From a checkpoint of a small transformer trained on Wikipedia.
Size: width 512, 4 heads of 128, MLP 2048 squared ReLU, vocabulary 32768, 77.6M parameters.
MLP neurons of a small language model. Each row is named by its layer, matrix (up: input weights; down: output weights) and neuron, and shows model dimensions 128-383. Each number is 128 + 24 x the weight over its row's rms, rounded and kept within 0 to 255. Numbers have three digits each.
After each neuron's rows, "fires in" lists the words (lower case) most often at its 100 highest values on Wikipedia text that the model never trained on. A number after a token or word is its count.

L11.up815:179084124129094136144169111160152160140105124082101124139114153112136154167094152111127139149121108134152129143194129125081148157158166155156115113145161110141129133088155155136095148117147166119147090144154141135129104111150122094143094133135158127131108140095166173113138139164130147150127100152118112146150101159143121167113110082152123158147160106143111092135129066150126138146130109096123171152151110153150129108088104134108105125107126119102152191111090155094093087153167093124128133121150147106142151132111125094146137113149129136159163152143118112126120149113149170138123142122085125128169120091114128092133122142092092122102136153116135107087131160124084141152114173112113131165090122179118130147146141145148153133161144144089108160105125145098116097121103124
L11.down815:100105109133141111125124125109128114142109136142138165122144140121126179151133097115150120109133114106159099106156153152172110109181119136109100161129121154158139147106131144151128164138118164128103104126175155144149074102126117139134113129115127082156099094127153150151152130188153102147104108156119153150100138150120150126136101106129108110128106165135136085116137120122092103125149154129116145159049134129097126130107135112079122138123165166135106163126134122111108136133092140118122151097136133121112111165128126098070123128148107081162103109139103155145109161107131134126123143109108149157207123100152117134124158097155138131139122103131087089133152134119152121118165136123139146098107143134166176116150154120132115114109172129112108144148120144141155135147115088
fires in: "to" 58, "could" 8, "t" 6, "can" 6, "would" 5, "and" 5

L9.up1415:149102142113162114147144136146116121128169143080136083178155110072155108121165129116143102087142092167095089103137136127158148127101128138132106064168132110106140062126145112111138107120162145115109152166116106103165124113104182130159167119114159164104120150147126157139096079158134147100097108130159122132125160140127141145143164121140115100111107145151091146162117153117133123111129151126150111135121130138130147153130108154158074140124156131090127111150152109109095098156124163127148149148154117110162149094169132140110110143104117140116109083132102161155121111124120129129148174129113130134119168125117113146142157170163191151140157129108107069085110106169142128104124151112128125161148086124118112160139124150111168106165151134126112096137129123118110140119142133
L9.down1415:151122155133118136130140121115146110108172198113104121123187152164146142111159149081170106088093133129108103139133143101167144116098125159111158100079156134126134142142135121113154108102079108123086122148094138126137109162130135165075139131121159123084160134154068145155174116177136135119099152141080103153125177126102133108140137149126090136127100169128100109170112130141160118117083148149136130142135107113135148115117120158131149096116111139165122136102171095118103141121108139130133170110099094115187164151147133135128111129119115140164096165142150157157133112112127107112168133144108146106160131161101131092160126134105140117103077150114145119151144147134163129128095139170138132141140121140142107146103102174100171145121132113104099139109141149126163123054099128
fires in: "at" 88

L9.up1046:111125168135142077126110098154125101096143131086100135128126123155111109171137177164086095118159150141122159127133132164151135124146179125141120144116142108105119116127140119113102167135105147138124140164113125160101138139098086132112111130102148142111116115160112107140127150138151141109101162095133105193137127127119174142119093139111090091122112165164119100161161088121150094144126091168106106104174134165166147113074153131139085099186114154130097127125148106162111078174153153168140140137144115142111143156103133095116117090097138135137111112135117137122132121127088167100107133122092116181101153106159127130144168144096132116097143172098127112126115119107145136124122145091089162128142134135123129081110115110105130125134137116095082140104124104111145136159098127
L9.down1046:138143132156159140100174150138141118104092115099163160146158132127137159127112098134126138092129160122121158143095147145128138162127140148173152139179105177131106114058156150113128156129136116099057166141164123129120108149142097119175129120120143148105146100164162100172105128127142155133085133138152156121128131114112143132092100139111093121123120153095133103157158072101112148090134121152099064104133130126138115114146155128112136124150105162150142119149148126146145104147156122164086138128156125119131138189120107109152150135120131140173147092124107136128107119153108148117129151129105137139172099128086106110115114066127119097138146103122117083153131082130145139143131100096100126143143119138111139123136116054158122123142137125103100132100162134121145087117122172
fires in: "could" 19, "can" 16, "and" 10, "would" 6

L11.up2001:095146129124122145145092160144126120100147146127094124105116177139135127162091159130133144078144140118116126149137137094100162104141099131100179153100136111153066139131117179162122156136134112130129141145100122128152125150166124084121159152102132118121151142126149133118132162080139105135123117090140115121112163092109132194118112075136126151167106106122137119149161121119164132140080148126147115160086154145162119128117131108125095129133150118178084132169148165107123106155120183108126103151109137177105120131147122143106127108098095106152106129118148128151166135140127140118117103117139121140125115088126169147139059135105136152133094131147140130150183143184122158103120143164148114098137141093076177122138141049138157117082136145146167154123161109102158170127127104
L11.down2001:147127163144104148118146137128099120117117154101132092112145141141124103101153120131089190138164131124105133123139167143089145130145122116182151093119093066143122116152100107151138116143107126165132124141093142129147114106115125113142095108146118144132155137176150113151157143145113149139111110105113143130153142136095145159130135113138169118135158170153106093124136162086115104151121118106144135162139118149121155121142116108087152117122175112120163132107104145159133143166121110103152135108156134148128107125121069107128152113112115114114113116129142112162113102154168149158131113117105163147117143178143179145134126129076091151090100082112148156145161108098093120120128108128124142168128092179141116141143105117146190144069172077130108119086109154158127132076117110
fires in: "the" 32, "its" 13, "under" 7, "to" 5

L11.up1718:108096132107119164126149165114118123142132120145112128136115206138141113129134155123143135117109151115140149101125130159112144136101107153129139124105130138071123193132136153134121163131165136144174117166119139112112132123140140119149106145125148115108150162125145101114133126103153126100134143094178111144104129140141095116125152124120143114144170122142107115145134140122071157126139143099106136133114117142157131132135096121129077116133127114109109127103164087122131105054137112124114165136099146141094119175140117132109139156141170131133152132164156157142086115130120114073117110124159136128098137119119171110107136152130140153145175146110119098105131136110135137140148125133118123122139169152134136111130086159084139144096153146116124104118182116133132181133104136
L11.down1718:125103132120127092177134112155128096132160136137082133135127148156125140155154151146102177122162112113115156127155102073130109136129130116096153128117116082117141093145105141159131112114102138175128138150093141118146141141122126143133139128171145147102144140132119107131140137132110140105123122162135164142109123119168128139126077129141101114131153184120144152132094110114135171099156128094165144136121102142129118125074113075113122161115103114167121122113157153135151113066096121108159110118115127140099121108135154130119143122154156113153117165116109139139073163153112141117099084137148116096121134115096122141096133138158075143108166143142135145119128137144138113121136138130121183154173127099153115142109127101155133133194151134118119124122111110133134120110162160
fires in: "to" 26, "he" 13, "became" 13, "was" 8, "as" 7

L11.up1782:112145148081150129157120128086135110091121136130137108117114126130163103134145139098146151144170117175136139101142132118123100115133115067123128156161094156103097137094146134119183114125150109120163141139142118073138141089140106136172139123112143116114112151115149114161115136152131143102120099133155134168106091099083125138109153117137103123152143127149094177157105142144131103104119144159118185154118134112149160091156150141111122132111097223128132159154142113107100153147087113122112136133186143134126154143149118182141138118107128076129154135124117131130156120127108077122114101117122119112154144108122104095108104112130108121077139157166106105087161114105146155141179098128136159136133120128136095094097138082127162136154181156149109134051117112145123087143098151
L11.down1782:135114153164153132174126143110145130099124138097138095100116164179107146151103072164126136140076117106172089155121127141105120124120117133118110139142139125115097116083119129059119137176152124131130091135110143138130125146084104123115094128115104122101125080076128119092107153160061096143128130125114104090091148130110086115133101151126134106099075117124123155116113112109117145117154115113168146188121139130163125126138122172110151106131141125163119122103086161135131161142138098134100128109091063133075123130127114120085123140131111156143152135156108107134148135114139114115159140139133125144131144192135184155116148100148120111119102136110115117132149106150113130126131148169117116103127095139112110164091114049128083183093128127141082117109112071168158121106091112
fires in: "at" 12, "all" 11, "in" 11, "from" 9, "both" 7, "for" 5

L9.up266:125148151155123123139110091144121102143082109107121115104131172138088139146124083139160157143117106166132091101108149128148128136141096111150113145127123125132103143092136118138119132097128149110100146122096134148154110115155126097119117127105112116092123107138129145108129163081127140081134141163154123143113137101087123144093105179094110107112155164156143117177172122163106129140125123147156114140171124105142159145083126139128148107123122094115142137138095128097156127162135141111114176123147061180154144120095118113106145106093115153130104131143088120138120147150118126128167109138130173122094139105147150083146133107148066117093121111118090152113074115121143118104120107111105168113142101101115136106186142126177132126079153086116151139147152168120105173151090128
L9.down266:087118115133120104098145138113162148155125110159187176102146149135102099159126154154129106153139158144146100125112119132132086119136120118121102170078130142148118086147115081143159084138106126181149149140109163128170166168132092112123151137152080129095131141142121133144120100135130145140181094088158155163111133124138166111155163157169145153098108139116092114136169107165135121159130134126101115119151145074127118142139125136117115107145085105129135068116148153099122097131142106083091135099149118161165105110117108142143109164135158146161098150140096101150083110144111149112107157123105176115125085123107142111146122168102127116121108133095140133090092141060111135137147132123145150168129123120129106106110105164110136135140110102130144102083091099129100126103120107
fires in: "1" 15, "10" 13, "100" 12, "12" 6, "11" 6, "pop" 4

L9.up1934:148097107101134156159104119126125099090172085117120091157110095126159155115138125162181117136173163081129151151147077139130101164106176101134176104087118137119145152136129156099113089149123134117129102115153136101146122148116114123089102149165138151129153106098152144069114118061138143144095139157148117134150128130168150118175135117104129153161127109100107174129103132144098119113128169143099120123094134134099099114138092100155096097145138133048141112131176076139159141113146145130162125126160138105138116033148112135170124164137118135140090119131178139152167079135124131154105135148104153147172107120095078153133125149150127136133161136146120111118142142093078143166132117151133114143142121112127118100083162105119112131108070095079113110105110116131120126187110149
L9.down1934:115137113155095129135091103117105134123151150093116108135133145111146138150113112145166101112132129137100136131137083146160130121144143170118126119144143116131120141135110153122109116171137109152128107162102083109102146108132129128094130185105110132159142163103107107153082143133125158150110114105111117130133157121184102079118101176146136125111163135069155115128153120137095104098150153094113115114120139128119124122149131099132099151125136165083143123142166095157116152153146130139146143100120110140130126125112149130144112130137127152110147106183127104149120106114102128073156125122145165123147107151134121150120159147167141107168088155123080090133111131093140162120173145148147150108128165115084119158148074085099117206132084118086120117139166122118111184133134135
fires in: "a" 44, "an" 9, "boy" 4

L11.up597:169140110161152120119143133090141123168128135131109136124140100141134164131115150110126130075115144127112122154120136155136134139176100153153178120124108131153166146123130117121136143121116171138113141107094158132093129139136124138106108173124155122125122104161120156136102120105090123143132139111122121108155139133112156141137130120116109093158136112145143171151141136128095179135084138118142140162162089128166154114105145116097115125138116117096147120106156162074118144145134129146126089084133084135157122137121116111099089145101120136121153109146134106121084110122154148085141114129115084143168146098154148164092129177131107087132133163101106160143130078099167144113116152155095160117134170142138160103092117091147178122118123156098129141142168140120108102084156116
L11.down597:126106093167122105129081113134131129132126117122135115076172122130150176137138146142107155146155135140099105146164144100123165123129112173115134116131109069125116120171129106135138143156113114130120150144101164155126134144111101119172134124155127119153106127098137104183093120142138161106140136134109125142150148137144071147085134141164082114127110162126149113154151098161101137136102113108158152126131143151135117064106143114114153120126106150101159149167155142130140123165077146115098113104132153168144086114086146116119136118163134118126132143106114153110156121138122108178154130151092078147141090175128164135135136088141129111132174156137102128087128129178109166114125110080091118091147130110145174098090119041133145069164131110148155121143094119081146097136109113
fires in: "a" 41, "the" 13, "was" 7, "an" 6

L9.up1117:124113160143124143140144109159136105134158132128108109143129110130093130197126107110167181109131150132104103090125128093149146136167145124155150119116136113134130106135109102134158105121078111135132115159090130130164162093123122139145078152102141078110156126138074115149158152133114113125118104127090160119129125142125098130128171111092161089131113139120139136146147088100173108152100158083150160148120100130140131087113088137165110120121121154143092120105119116146106097154157153190134132148134146088160142146117103112169098090090126083124138088138147147157126124087151114117149110130110102190143147134119124109118118104115139149089112169138105107150172128142139063150108104170140136124138105138128099138113151121157164116136172141100134141129121159112110066136098135
L9.down1117:099114137114120109158130127125101147127134094093134147098144148113144128110142169163091152132123104096139111158137127129155117106153098139114104174128148108116156160075099125114123105114153129129145144106155151125149126171113140057216127112159127089144120124134079138133152133133109170107104110129128150173095149124114088143150144139122138105130111131141095115141081140160155087105137093156160145101160139147131135124142125145143144094156078114160107107080165131151156165184102157141113105104100128100152113135117142137119146160102110146112145101134121148122131135119103085124176127145126134140087119080162163114110155148171133104141149153127126150124194100121077125089111139118151158110148139143092109107131123150131156153154142144110136117113163132121179148165131169
fires in: "in" 33, "at" 16, "the" 12, "of" 6, "during" 6, "after" 4

L11.up1407:122158141123139179151133151115150167140176083123109087150143131123160192162133127089122121114171120164118134132124166097077115161150152141137127103120163136146116106110138134143150160103153089105115135117140128142106144137083166125130122161178162144128141144133100163128171131130107067120115143117156099137126109144111143102121102183111124115105202138155112100148118136144157142127140158164169152079099162170117157131098147132126143135111120113093133117113143140126134150157095156112149149160122143124158130097121126162103111123131154158081154132114134127124139108139200127107110120153099106122133145055134079126153129145133147133108135094107151151098113125099118155138160164097104121142100161156123117127127129133086066118148169107118109152133127122125166140140138120
L11.down1407:106111105191142147111122095092114142121139086092135108107120135126144096153157137158148120129141144089139147111091122147157158120155101169132137161129116090121145121136084144146131123144108133163120119123168146145109142110155101112128115166108120141125127128151144139129119140150124150136138120133149168131147132085112128127128079181176125122119154139154111130103125163140139151135135104141161156081130134088114124124126123150101155119149118065156154108084139141144160111127110169117142101110119178170109130140153127127081140115122123167110125104170130165110109120126127109129101106166114172159150127172159099155166125134184131143104089143116155146100103136102137154139140123077116150108156065158120107143129177154165085133109133104111154113123108144168161138145072129
fires in: "a" 88

L9.up355:178151093116151131114102161131126132149140104122131126158140127157113137137104163142137159076121065155090097149139127165125139108139111135115125124083151138129134086135103088136121158113108144141126115128100146137157084159116117117125154097119104192141108109117121141100117160148131126107114142117149170058131194096099134138142139125117113160098072159092102155098135154097093118118119160114125142152103166145107098127123141099093114115150115085133139123178099153129130147128102147142093138130144104158115119141126090134165133087106139148160116155163169141115138156121128144088130186156093153147119157088135101108143099153146124160099109093141137139150150167116121136152098119126140129146144108105143170117166115115134132067125160105136127095115120159093137170125092088
L9.down355:136140113093125150134146192106118091155110129168138150138126110144093156102102103123114112126170148071164158155105102145094147135113115121096121114085097160101148136147129135141077121151111134127115116147094188172142111166134162142127117141157141124115121094076132120077133162145153084120101148160112144134134147125131106099187111140170145167163114138134104131172125131095129143124101125139142153120111122092141114096117112103087118146133108143120119117149119123092133109098125130118132142102133138177118076111137167120153113145147119115104159116127115121147134099125112157139097132116138136128137148090149167134141141180098131130146142133126145151119157108137125125183132121110126194133140152141107127101131129120112149106141191159160098111112104157171128123099123094
fires in: "his" 29, "its" 23, "s" 9, "her" 8, "the" 5

L9.up1895:113165092125128108141119125144186139124136100159099146112128146126163119117115154153083146115129138084123099127124113130099098084114116152156113163141109123123116137132157109129123128140125102164091109127123107152118118076118117132150174104135131136119185141160103081107086096133154143109109117139131142166113137137093135146104146098112091100111103123127093105140113150112080071161177155113122088104140107098116132117150169134112124109130127119130116129144111112104144148107094142136133136132113187123096119127093129169122092143168149106122072157126102105135157136145116147092113151147168166150130138096098142124127131163170133114145087129107111099151143051099160116126121106127131148092131116161136099171132161135111133135123144108102124141096138118155156115139084178
L9.down1895:133134163112151096138092135132137126109124137081104124132105101128086161151159129156132140181132146123121163105126136143123137169088067104127141152072116096108137123129056131103112079196104122168087118158111140136104111093130130175139125150129113147118135137100096095123136121137111119108160135129106120118148150141118160176113157132129111120120134110131168110125123091102116099126148089113114075137143108129134128112089086120136121100169107138142149118083129142111140168117138101106147134153137158148074093131140123135169111149147135111154114151132150140077106096157117110078129155119133120132102126101126139117153125149132101114125123144147138133118132128149122145131155134177145077136135081093107097112094134117152081131114125129126110107115072140145123099103105160
fires in: "both" 34, "is" 21, "as" 15, "was" 13

L11.up479:141049169120170124141164145133067150115181147108127121133141118107129099088130150140139162126158126134069121099112123145123115125117120129120135146142157133136128173100130098088158109135137094120143148123103126098134127154061138148091098092128157130149137131106105124109138108087122112154121110104095148136142187070163115091142146101122161149138124113121137148126107108146117133095149078110143120140160111107166115138112149126149137099136141121077084155086134149131137179135167134186156137195124150159093099147156151130105108175146158117124142083145180092110158112145123127159096083141160122111131142155083163153109095085111115126088124126098146134121106161109126096135161123141160121138150122125115098155118153102070132125127118115151112127182109129119139150151151166
L11.down479:122121159115174135142115104099146129118119117098109115138162136095147170119139165120130135155108075110121133102106176072096094076065136131152118142137130165187122126099164124141131145095113137109122141135130155118145118162120160142120118125110100137136155156127106121131160098149153197136099164142138166144094129121155189102164109123138125130141146107097198161119144118119130133131052104137102152135112133111129148102130159140113126108127142123093146146163156135148129147125164134104166096100099133141141113119104146143160125150131097154091109114158132135089159148172154141164124100100098127132141151133173106095163071141124111108114151129123160148128096118116164143123140114096127115121165129134144111134174130000107156113108123128136110128119178144114147111128149132
fires in: "the" 39, "a" 11, "big" 4

L9.up135:138121134145124091152114142119145089143133098122101114105164133081140127121135143119126108127144158130117142129119105127123169168139119117136135159099149151120110182120158117087154156106163139093159117116162154112123129085093138124136157100152140134077102138103109125150117119119185136146132141135114118125138148088118177131157086109136144121095100158126135138137093133115122139135142138164139111151161111107101113099123131113155098133157121135131152145153139137157115168121124148159129131124152137152116124090129115177127113158160201103114191206108084131121113117174130111163110138117175122132103139144143132150122129098084129114090189167122145165153124109121108163089117115139122132116151103123109099125135124106083127110130120113098090138118115104131166129147111115
L9.down135:120155123115127172155122109149120144125118077086140110110132130102145128106139134129122093128127086118089111096121119141108147105145146141098111150106149146135136144152174139132117101088135147142149148121111132177121150136126155159118157123134126172105129113137088163170076112123138132118144155114142128174138167139097169131138114191147161131101131086116130177147128122149128138127140112136106110095127111100114120095130127165159133089126095061122152129125191128161123096140128135150086145125099139142110116125149132108170176144141133093135152102129111162106076114095103102134119160128095130139122148118152148167122139168108142127127179150158093181125132127138113051169127099124153132137095138164132152148110128129149155097113139101153173115142150104134162133158135126
fires in: "and" 81, "but" 5

L9.up517:144158138105100147101186162104166112120145097127129130197138099149134119168165103116137122108103137108117124164104147098072166111133113113156130107066102079129128164131089106111094109134114099192152138113113082141152115125101102149142140151115111104079116120153116106105134164133108130087083114090118135136135089115128171118125092131147099128095175116142091122110114110168121117127128159110136137157106133139134125117126131130135113086112140127109156164110121109158108140126168132090168130135101111129136154149129133115137123096160149085134135157129105103172118150130132177134116156158132150101163118106163141156109149155121135165163076149116140159101103119085121113082116119112115179132129119158069137134127159174102111126140153135152074113157070131140132128157141106
L9.down517:100162119126091105126132126078115132148145116108115157132090078151103135142142129161153144157100086097131141106102132129169107130125134171132130123132099145109117155117124094131100132094133123139140171132180117122110117138124137149128092147097140092165147103147112139146131111136133154108176101132100088123123116162141143116145112098088093174153121134153149168152069143160114149157141074130161078118094151141092123133145126132112120127150111091134119132111157141124162144130096098122134137117111129150119146103120159162142140138119066138111155104146107152112149125083147105138084126105153166144115095116117194109158128133169083133102136093152162116142115161125094112087095094143133153148100137117164087174151125032115121136127130101086118072102104138126070102110111122
fires in: "a" 41, "as" 27, "an" 11

L9.up1:111095157141118113143166105135139115126119131077125149108125127112148135082124119161179076111155093147089096122137097152150103147168170129116132134142127128120177141128161119144118166129117134145098116145151128084167110139106146124130135121146138128121126111138149202103158115133151120103111101111139104154141140140121151124111137080156085150136157100121109145069129122110158118136138120141124143124151090135133139133097140131109120141121163112161146149074124163138132167148102120147154124121166172099066093108088110128162076166103151135090199122153086134083128075187119104121088125126144130160096157126149152158090160092156082066089128144097095138086131143145109117130151126138130153108112063092109132136141111092175130136174136135123122123089119105121137112138117127
L9.down1:125113117128148143113104084131139156097132136150162104148110158152146109097125166145153089134100141099150163126107116153112140133120078099109170171166146118068143135071127129132079123094092109160184167128171127131124141102152151130142122143111139173138097122136121103142111152107138115159139128091137089155128138113122150116122115149088120131098135159142131152152088111116142186133126172165146172157148133147145122120154104137141137100153122142127168146103132129158161107133135107116089133115134117104083103108186126189120129105145123087152119169145131114125136116093128133120160172124174163173139168107114107131094113159113140119120110135119107110129109123099167148116129150124119097128108097142150131108110097173139114150099134119147105157116113129135137121176147148
fires in: "and" 82, "to" 9

L9.up1805:132148101128148144153149119151135182118119116125127141114145088135134143110122125147114159118110119111127157115155161146138126123140126117083121148137161115152161114141114123142094102114122145125133113150125122137122117136146100126110181153113142155138116167152132098144104084117100166120137182087155123139160130165138089068101130101146141152161107146171178153117077171125091152135126130140088118135132135140144137079095116154146159119074104076158092119144069125136093144168135158121140092110174107150121130148180153112143087143131102117145099139097150100137135106121153106113139145129120105111127133112147159115110112138137153115157131134149155142130126105134160147073115133171122154125175129125184115135122112096150123172127129095128127133193148099112151133083110093
L9.down1805:138149123117098126121117111205095143107121108127106100114147097145164082136133137158144122085097167105145155107129137100106141118132141146169122122108150097092132102133127120181107140100125110123125158162149113087143139145188109132162129141116113151131107109133132099117117123134107141136069134137134142093141151127117056086116140130108148134167117150153135092116100088137077178123127122132115107171117140127148155115147104092087193140134135146167122100132100123109158127130119128137130133087140155175175103096136128152084107108133133147118128149160125169127122108126118122095114150132130106115122117174117116103115148119131079102156150124128115093140140164169146107127145099134123174127125109114161183135172161174117135144173172130110133104127154107094139145126122105
fires in: "the" 28, "a" 19, "in" 5, "played" 4, "have" 4

L11.up1405:090114061158137124115119154142097191139110106123092146149143154124128139158101133136155079115129164135154123168113150146102134133129079095153162115151138131121135202136109086150162140126143148141173148088080120123125128133136136148061112123116125152111127096111076146138112140185138114153176180106106101121124107103139106116096145117117120069113124102106118165122115125114116144143150106169129155155148114130141104179154151128174145103126133094120166146147097175113163097128188121127107094126137136178131137144159137136142140153122176106099108168142148116107119094147129100139086119128160093110119115166130124110125090154087068105149134120141151138137097141131129132129134093117103147128115122147111140131125129125159172105153115102147128146086080114122121131131114071
L11.down1405:111174146174142147160143173141133082122127111138142145100162148090139143142140114104097127149136086118138152151146080108099138097134156126126169139112120141127118119112137120133120130079113146121097156099117147117142116143096106083173108126143164109149141152143135122137155095115120110133107110102080106139127145080104117116091133108110131144170144114094135143148098099164121127136075118135142137157120141109117132099154147133130126122128121085148147135128147099122092161095114143173112140103111151128109112121098130134132106151144094108129156174126130109145126097119096118087139130126086144115122137110124117112141135147093147128108144112115138155158151131119137098092102124125168121146112110090133143128134130108128101074110123149122116154096101143158134100165139109
fires in: "that" 28, "and" 15, "which" 5, "following" 5, "also" 4, "who" 4

L11.up736:127141117078120171120132127145104117137128135115121085108060126106117175096130068178150123146180125136105083103101141149152129114204080143129139145105150144122157171141099152136135120108129141163133124142073134152160111112127089079119166118150136138107166166122069132129092142079123136151095175088137169124117128127126158150133147150117127131151102102132102129109117117141092107137107089118125096130126057125108117119138101127107134125124140103066094108107164136161139129126145122112145105091130104127118128115125156119151158129128118121110097143161153079141137122075135106101120157122121131106135164133122098099136115101086120146100089157138119110091086121123145118078142141138153128141104117141136096156120157089069104112148165144124096111129116167130131144104168135
L11.down736:141168147136149176132110144122095161149141143127143158151115128113152144153092111140141142147106143118148115148120117124132143110118120146132137097120110130148138159116104091098137168107104132160123107146115096081098157109130148134137106139099171149133128158116108136120125151120112078102111121101129134120076131097145123093105114112117119144155126147170147126151149112121127100133090151130103134153137093114126161120138134106146151125127162107120102151108185153117119139090113111160128141138139126134125160124149117108146112156151133130119108130163088060144132179134150108158103132098122152088143148156158126064098094139107139114085112146097153142127119174111089169158108078146151124093160145097095134150145152100133154125131138140127120144145176079135096153179107130
fires in: "a" 63, "an" 10

L11.up947:110146126171167109114158148109106120125132112143130150135077185136165190149104168167105139109100133090120123084119101113181124147143142068078142186141097129131134097139163135114145164110134111134150118097123153116158105177137113117108077112100151135124114171127160119176132118151100129133118130181147152114107124154116132123116100119151122122106169148138134081144165151141152148088113118149134121129150099111125115133108109138133119095129144111117159095118144141080143174138105139139071129114132140118124156142098149109138165105135104120142140112123114139151113121122154144113148080157081062124104131142096104094108124140125101153118120117109089136141078157150109122158102099154111085159135111160090118128125112132125147114134096109124090134125097151122120175150097125
L11.down947:121126134109169163133113133149135111137158126138118175125073151150131158135107092065135136176126137130131116153138137104160108111143127132116142167087121152119129091134133145199136118135112110125149155103103109135148142160163129171119129115149136138092124152129107144068145115118091136129108172147167109170138159058118147167096133117105154095137107137164107116126133124125080169129099130137135115126129085172127116100112107138114136150135126142142128127097125122116168130116161129075114117149107098132123141078124129134138147142120142130130121183101149071088106106148124171130132138143140101088163135148180127160095137147148137159092121108129075141113110149124139134180098099152134140138105131106136152124110112181141119167119126147156110110124095113125138139130142099
fires in: "1" 25, "12" 12, "10" 9, "15" 8, "14" 6

L11.up927:115125124097110094174144141112131112110101121143096099144087124110098154145153129143122074167159117137148105137145156131111131144143153172078124131140084137088170131133094130133166183174165069132111096112116130125142141130140105127115086099157098150158139101071121128117132136118139074174091123085126140140175128155149161117109166136131159075130132124123169117142102106135129100121085106133093147146160148119142161130131133160170138093116116152128152122130097089139135153132144136183120133097092134106150127105113118152164124101135122149102136159129164163155134069129115094138095123106144137096133106123157145128155128116101139112134157118130096114160171132114149126139111106143095143119090158147159132140145128053110147108121113113084148089131101154096156077143084108
L11.down927:109126115144085156145142100117151103123074150125114094084118154152136109119173151138109136132136108137104109131126082155148150129122143149156080135112116134124150108157171142071134110096152126105155106116181173114141110126194138126173108125075126138102155079117117098150133144178123138114065148106126118134124112173129095125133128070112139130159089142124129141170126113116151155124113127137147138099109138081118182132127142127147119128070150109163086114118108106099138098171151108159118097151136102115121135162166157102139142057146129142139164118136099169160115159123143121114133145150151146131130125145108118120120126154116149149088126119095101123141112099157101093119128137141138146141149111130156117098125123111126093157168128125099134178163131139096157157145118135
fires in: "for" 40, "after" 19, "had" 10, "has" 9, "in" 6

L9.up97:101131173142131100115081150118126139112145129125160114124149171119117109147140102144166107133143164132141140126153087182094125160087121117065149131127153112140125150115136133115158142157131149145151155097155139170114124136141158154092112168106082116142122131099089122122133113121126116140108128135097104146130093137143135130104129132106137151183174094136124113129102116091141165102111133146137147130149115119096148106129121085150131114152128097078149121138114126122111134152140139128145135137152140157079163120116106144107095135085127137111094162131104184109102122122142102170115162158140105146114098112090165112132121112091100126109126098138176133112096152113080107062138104120139121105130099131137122106134074131085130155059113099124112148137160149155140124117100147
L9.down97:121096151168167112115178118112143141142144130183160131144132158121124135103162131120113117170088135111175116090156157131153116141123140151105159152103113113134131115139119134083160132116132162113123094094195087093156131144135114146134111123176111093136118159095116117106104101109136141155074112154122110173150117126086084128107095163111145050116157117138108106143140086137140105109119136084123106087111151105151110143118153128122143120121103130090121170090160156193140118164167121119176105145142127096122115151096121128119126138143108175133141113138097091136116144138124103133172108113134133125128087143096159099146132117096146130113133151122143124085151119131108084142112100091148117159137147113088116140179062184109140115130123082106087114124151154106143100112137160
fires in: "their" 18, "has" 13, "a" 11, "his" 8, "her" 7, "they" 6

L11.up1925:109127136108124124136153145141128116140097156094087124118168139146085150132152101107090118074112129168165144138138100102101086124123163129090125135097165124136103159105132169118131097111101149116156112096134122154125146126131144115165110145147141118131109146143149127093105123160085128130134145089117156152092145117163128123186127127118127117130137141156136137128100078111157162104120140098171093167063098109160141082082131155144122081114155112086151131124172130131117111146143094114111169136143160120162157132110122098121125170111126143118112136170177126144119136136113104139140104147150130171138097093174104115131185115130135140164121130127153167121129142084148160085110141160144165099139133164156092095160144133156102134157122132095134156144153142158152153146112099
L11.down1925:119151151157132152132100119154146125152149102129105136091145109113130062143094126116135109117126090118119121126089160111133170113123144111141146144129095081110150117137143133113143126184114126157136151139129126094113110110148122196113098175118134122099112130110131061148122098118104130099130144141116135141130155117172130138094095111149134159118134143178120148162098103142102159125143103094158118096128107125127148088137117127106080144183151109107094131177127158110166113099130119137118149113143126115083149110101098130146184142121101122154135155122145108139110164138126154134116115125117130070126113150149135138116153137120107077091148131091110090135122106154070128116117127104086171121160137100156096132110137128150150143167077131086145078092097118139140118126136126
fires in: "has" 21, "been" 19, "a" 14, "was" 5, "also" 5

L9.up1409:133134131129158117116118114144132110143169196127113154089128143101089110125125128141121112108136114137130111122107140176139134146145129131111104113142137144143124088157119117102166110111131102106125143129114081130110204129109167087100092137105150103122121165137108096141111121160151121150139160120135116152119080135111131154109157157089127160127160097138158124155109092107105050140131173177156163084089158089093142143093110146088109108176135127146167144102128112124140091116164177145132127110118145129152124149141146150147127114129104166148132078113173142144121128058147097118126124114111162115097137127110142147110127160129127121150142120120112137097113157116133119093138151115123123105115132170139121129132109159157124102099120126130115172166083104146137107152086123
L9.down1409:137175121135100111139157138146116129132133104142132143137165087117163119101146115114137137102093156132128122158130130111128136157097101169113103147093179111158135151124147137089125128161123123155110148144119145109093137129157147129127123096137137103122112121124122144119142137091112133119172091154168136152151158133110120131112119109154140162165119104087107155135206106119180170124074106077162122124121163104108106085136107123135144175168148130169128142111112121130116127153099112127121164184128161130089134114120132125133143126095087137063135107089153130117125140136127084095090115131094159120100123147134094136135125162170136113151145150138123143116102075124092128127111137138133123100092149152158103183112160045114135110125132121081118105051154103148131086101117138
fires in: "of" 33, "in" 11, "on" 6, "place" 5